From a checkpoint of a small transformer trained on Wikipedia.
Architecture: LayerNorm before each block, learned positions, untied embeddings.
MLP neurons of a small language model. Each row is named by its layer, matrix (down: output weights) and neuron, and shows model dimensions 304-399. Each number is 500 + 25 x the weight over its row's rms, rounded and kept within 0 to 999. Numbers have three digits each.
After each neuron's rows, "fires before" lists the tokens most often just after its 100 highest values on Wikipedia text that the model never trained on.

L8.down1560:525527486475477486462501478533548505526525498524483490496475519503496476480491508425487520479547487487499476438479493485437453511551505545485503513534524566485488524506471533511498532495531485462469505502530504494484496455515495508493498478503486521497534523496509536510501508476516442520
fires before: " |"

L8.down889:518525523463476467512457488521514499475490522497511474512481483485509507474463509495473556527532477495492508500533488455503518469475571513489531514504484449507509505495495475530514463492569509487493512515497505503510471483511448496513489504490494498496549488524501462534514465517556513521
fires before: "\"", ")", "'", ".", " of"

L8.down1636:547476486454473487522525521517495465522481498469439514484492519459503448524511497510489494531459524487503506494539545504528483511482472545488497527514515494473502462498470499473538544481590530452477496508524504497493478465494498491490514528481483490443505497469541518476510473507544454497
fires before: "\n", "=", ",", "\n\n", ".", " is"

L8.down1735:462517463492519466496510507487479507496517499505471509502519469560483484466508510508503529493504529462490527515510490445504493482541490503503442493478516477511535486555487449527493515526488518496534536493529538511524463540558479542514491478463473537486478490506474509514493506488498494551
fires before: ".", ",", " and", "–", " season"

L8.down1717:492488466451527495520469475495476515506515509489472499492496492526472475514464493482525535495509522502523505482455481511519503508495436464476528517481543524507546469478458545492496519464474508451457501519513550471438499501498551472506456506468507473508554486495524497464510506479502499530
fires before: ".", " |", "=", "6", ","

L8.down1824:524495478479499515511526512516523506509481517487474520539485465513556467477518496495485511478517481511484485508456496505529490518503460498507503523532553522488535471507501453498476486516502463464485486522467446520493473501456536528549497473516518468489525490479542485458492495511525491518
fires before: "\n\n", "\n", "="

L8.down2029:489488474483590500507508511540478472529511487518509480469549472521503505494563496530500539517528466519472536516511488472498532471488473472544489514484496516547492491462479485492483464500483525492511464494491493515537480502511498489511499456509494522477476519501483507550494489447507487493
fires before: " and", ",", "–", " &", " ("

L6.down1923:497465533475478461507510474498453512492478511457493501477442547508498514508493529526474498462504522510497474501516502504562508461484505521510509465485483511522501502472536484473473470480478500501465498480518509544531508555490496511503477518500500534482467509498505511489522482491496558496
fires before: ")", " (", ":", " /", "N", "."

L8.down1446:512542520486477498524461480479502510565538468495528480452497438523551463495494460465492457519505543486486477445481504466504512523483460520541494472494525510479512486465559478519495542476540539502443540458514491484475509487482493524456490498458501485476511535505490521481490481519530430486
fires before: " by", " as", "=", " to", " in", "\n"

L6.down958:512513512492523490477448480529469534543496495515515466420457466504461461493521445492462506491499557502479534513528523518515492492506492509516556488515518539531491489466525484519489493448466511476505536506497495488523504471504493510530458503495495506449506564474513505500511456525495515515
fires before: " by", " in", " to", " on"

L8.down1301:502496479485528463481459511509468547463520508528489522514467553513486499542514512488483476483482470552537511549515509480497476520523495493529506513435506514521530530506491483492491499484526485478468491533476497482507450526536536501474526435516507467543481466508527477497465531498512492505
fires before: "ing", "s", " to", "ed", "."

L8.down1769:476495487457559497455496504552466511477495494518481526492478521485499532519507438516490528525528489546452509483517491484462472487501446471484529544513502507488532532469521500504528453508512506506507487474506505505524494510491512503508448494508485493475483504541455515477494472452485510525
fires before: " and", ",", "\n", ")"

L6.down173:515501496459535507493486488459523459516502491537526529473483477477477504523511489590492517489501519493498527500497477530489514465465456514535494507505494535463535549504506512472475508514470512503499518510509478486475502474502484467521517475479506485478493504542503511471470502494477445532
fires before: "=", " =", " and", " of", "s", ","

L8.down83:570527481475465505459502514500478542572499491527492465517494508506505445474510536539511488515551483463503483472521492482486521504468438492504509560514496528537520499488500482485500475492536483475484517465532483494479505531502509432470489503483501492512525537502529544480506488498523493466
fires before: "|", " |", "s"

L8.down911:535479456521492463518476540519484509509492497492536549503517472473483520531509451564475525561504457491551519481467466474517463545466553519527519515488550479534532479513483524536502507480535502515469499479530483470465515502526498483511518528485479518508538503502471488511499495489508482488
fires before: ".", ")", "\n", ",", ";", "\n\n"

L6.down1621:502477503512476454485526520537485506431507532496504486514504470498472480534463520538516549524469488478479534516518545475515501454520482504510471485513489498523533510481488483509509478531465486466530529472484530534535541523450520522558498502512520562531504541509490454493522507570503507520
fires before: "|", " |", ";", "\n"

L8.down1946:579517506535519449472504490507538486483521492517464470469517565482520486522525514483518477523521476543474495452512530499452494481520433488467479500496520497491494506486481491508463420498531503473491478512517469472498512491506530483506514503539486486474495550454499491552487473504453539527
fires before: "-", " |", ":", ".", "–"

L6.down1779:582522505476500501506443499506480537471535483502514506492501523481502471501526500493510488498512495516516501524506533459486476479535480489514506537488518496494503478471489513501490465523502504497432479508509485499529504538469476512540499515503511505497543499490495478524543476494532512518
fires before: " |", "+", ";", "|"

L6.down538:510507486548512530451486484497533489511506527514522516471509472514486517484505462505536487462504491479476529467548522491476561503519457498516530527505487475469484530483483488521524506487515481496498504499553475524486464530509501504517542532430488505472478499493489480503517513520486485518
fires before: "|", "\n", " |", "°", "-"

L6.down1648:522469483489454496476480492486493510535486511516496556492528465511487488498521491505484514500523483508508497508521507504496495488521467526511496561483510478499498489437515498457503525512589509492480486514496503502491473498485493479494504472496508473488469496461549550482499494503507490482
fires before: "="

L8.down900:548505487468522475498475485487499531539474501521490504473521475490503458523498558492488527440518504504552473491454447485485507496552391491525457523446485523552517507502484511483514490461508501519473506499498524523484512521489501497501482493517531483494464537534514538463473493484581480474
fires before: " of", "\n", " (", ".", " and", ","

L8.down1210:484479500456503470504504522523500496531491487476494519536483484491501469518505540499577520522492514486532527512547506473482470498494477528508497500468511511487513507434483520466501516509527486500466520518520504468473501498487498504469488474469496518555496463518525501472512497458535531484
fires before: "="

L6.down1776:458519483468505528430515511495501490459458486505506507517480497537484537499498542461470508484516473476509517514539450482509540508505500470505564508508498486488557501510514479547469529497501516543501463520489477507451520566518514493514488480497527525547489502493507486480502526480536484457
fires before: " the", " a", " first", " second"

L6.down1522:525500473508476484492551478489484516507521498480531504499524482542490470454480503505493475484480482504502497460457496493481507519484447504551528483483527495545480544523495525516515483507483471438464518518486516526499479484505534535501471505501449533501458467524477483518524526559496482527
fires before: ".", "\n", "-", "|", " \""

L6.down103:488467495493450469518503469544471486528494507496518524514503470501497459506498497511511484494511536503574489490475533475489494507516529531527552528468502530516443490549483527489494495460548488525525494517495555490489554557474474509514463517502507490502443527476472495491504492509523464509
fires before: " |", ".", ":"

L6.down457:530525520533506527486456496501504502526486522492505528479522501552525525514461426499486500528513505493497496465493515489442528472515463493489543511482507485481499498494499509550499489487506494492494498514524521497503464495504491496468510477473516480469444496503475533498504484550477457507
fires before: " |", "-", " first", "s"

L8.down1959:453512472505485480515478532493476503494501511488534513486555502492491542470484474478477552548522454480505494465500514524475456515496544507465530512518480459525538492472470443519497468484494447540487515530487485497512457500523480514516506534542506528556512510494499513517498509509524481518
fires before: ".", ",", " and", " in", "'"

L6.down308:454496491497546458562514470474501506516527496508516533509486510504509513529505483490564485531502513531495508488481474461447472534483453520482510494498514512473516528522489514535488554516430529460467498496478497512518553474461511508512494459477491515521527514488504500520490481469464488522
fires before: " |", ";", ",", " 0"

L6.down984:550496500514499488501476423496475502523509541494490512472459501503547505474495488499515508485479496495497475480514503507493479500572423482520501514466532517502504464453517484469466502504492531487473482483470487476514466529539465488504510480497519515469509514482504501496486470518539534488
fires before: " |", " (", "/", "{", ")", " used"

L6.down1878:482521456581486500431516475508519510507472502472512505477502445500499471554465517505529476498499509483494514499500546493500506486546450488484475516492494470489492508485505502492501492518515448488521530534537518516539508502511505531565486544515501499472511521497530472519522506562527434489
fires before: "\n", " |", "–", "|", " 2"

L6.down890:530507488538479488559486481543488534501483520506495486500550530517520474532493464465525467488458459472458529512487520529458505466511493502530570518488512535467518509506470495500454539515462509481493443546455479525511454480524485531468489458491485512531480485450534484511500552530521439493
fires before: "s", " 0", " in"

L6.down267:542469513505506465480441512532489469499490484526495498502523521484511505496505488469510525487519499504547529499501515516487458545487497534519502504511535502512501449505534525461484514478532523476494507503501473486473528494478480535570501520537478509499496516520504499544503508560544560475
fires before: ".", ")", "–", "}", " ft", "/"

L6.down1457:504509526469465441521524487543469538460511486469486510500519471533519507499499502449506502508539466483531448534486486506511506503506420496491530492514484520532534522525437476515502489483453457490467488517460497516560475526509473508540477520477568495524522503536506440487523505515488527500
fires before: " |", " 1", ".", "  "

L8.down943:497498525513539529493494501512474531508494492488485475502486496517495478506501511511499543498476507507460485525484449528520499454485456485488518547501496507529528496467487463511507502524484474499458503521525548500527482480501498551546496492503448520468555514511479477509530501482416478515
fires before: ",", " the", "."

L8.down1158:463455500495534522520490459480475516491479505520525487492501555478439478521452530515515541436530486516498496536513484514490509480486470467487528531501534508497531502548475496477512507502497489498504525505582495476493514471493504464493510520488451504479462517479483474540497515475486514497
fires before: " of"

L8.down401:517516473519522460509504459516497496489505474541487529474508494494528462509499505458497505472480484487501497490489507448470481501469443523492510513499513520501518515486507519465510495517517508491486462541489510523538487455486468519504502495533509524501539474539532503476477490489505469511
fires before: " |", " by", "ly"

L8.down570:481469470503522536490483504488468460525479509464510457493534485499478491518491504504478532541469508503507503466520516501511506477504392483510510508470508482535507504557492531509488487481532478526521496488492508516542480529519483511492484529483491529506509482503495488508532538493463497486
fires before: "=", " of"

L8.down1893:503463495519541459489498458499502479516499537512485484450520533496495518500510485479532553552538478466522527481505466510463485531530473504510487487436489498517550495523483475547473471440518512542467493519503499491510505511481483485506528482525504493510511516555481515508512497508478473510
fires before: "=", " =", " |"

L6.down1088:499488482526525525493480490476518540545517476476517520488516459511525479508503507474479506496488526461488499500490468499492540486473477462507500523526471482447569513483514511489531533514491498472482499487520537521496509495471558506535509472516473541494481519477528476534474509482506486521
fires before: "="

L6.down1821:505472484549474525472491474534519519512480464508538502480487492527491499499479467487466547506539486469491517492519508507494508467517458513505582541482502509504490514501481479454528483517450444521503481513535472513492477510523508497547473519509490529494469457505456498492543468516475444476
fires before: "\n", " |", " —", ".", " (", "+"

L6.down548:543485543505522508532487473500476509512486524505545520522458495497548462477532507520490516488506517479533504475499540504565484497538502533549532508517504525505501529494522504516501466461510445501486520479517527463522481487488487563533491525530505542515493460549449518483488457440477525548
fires before: ",", ".", " and", " by", " as", " to"

L6.down1607:504521517447466482516545472509506517526521510514534480518473486498515493504485499507534503501476488507508480513457490491480484497524431554504515473525499518508494522502452502443476537516466508485457503488512502528521474452506471505518484479472524511492510485486488485464525529495495523525
fires before: " |", " 0", " 1", ".", "  "

L6.down201:485481485506495513489476463519492500497468518494513503518529499483487441464471502487538534509465499474495507514478529493510498453505458546542498539495503487518481522507505506510497482491480502485508498453502557508494488521484495521510514488522471490543481500503525494524497507520459484518
fires before: "|", " |", "–", "."

L6.down211:517509513519479504504497456509478505466445473480521506543481540529480499502540517518465516490516474485455498483512506470533533542498474498458487492536520477467478502531477496486476480488532488469481519518445499521450508505468473508540483506522521494502523490487515474462490515476537528518
fires before: " the", " his", " her"

L6.down1817:507496497506490532520497548454536495529473509540500519520522490482467484541491507500453508522485518527491472515508505495473499490531524524457514490502507471507494516513523501488510535522520515503493528463493497530502517517516510501492510489530490510515467497495535517479505509463475528499
fires before: "="

L6.down1517:537508482443454510458526496517519490478508479521476490552522511508503461507481490502520486517510447499521500498483496490535475442558489518480520465508517493492486483536512543473486507505515509489457502465504520520466487526519523516477487483497526533491493484454498515449508496507503460466
fires before: " |", ".", " Party", " Title", " Film"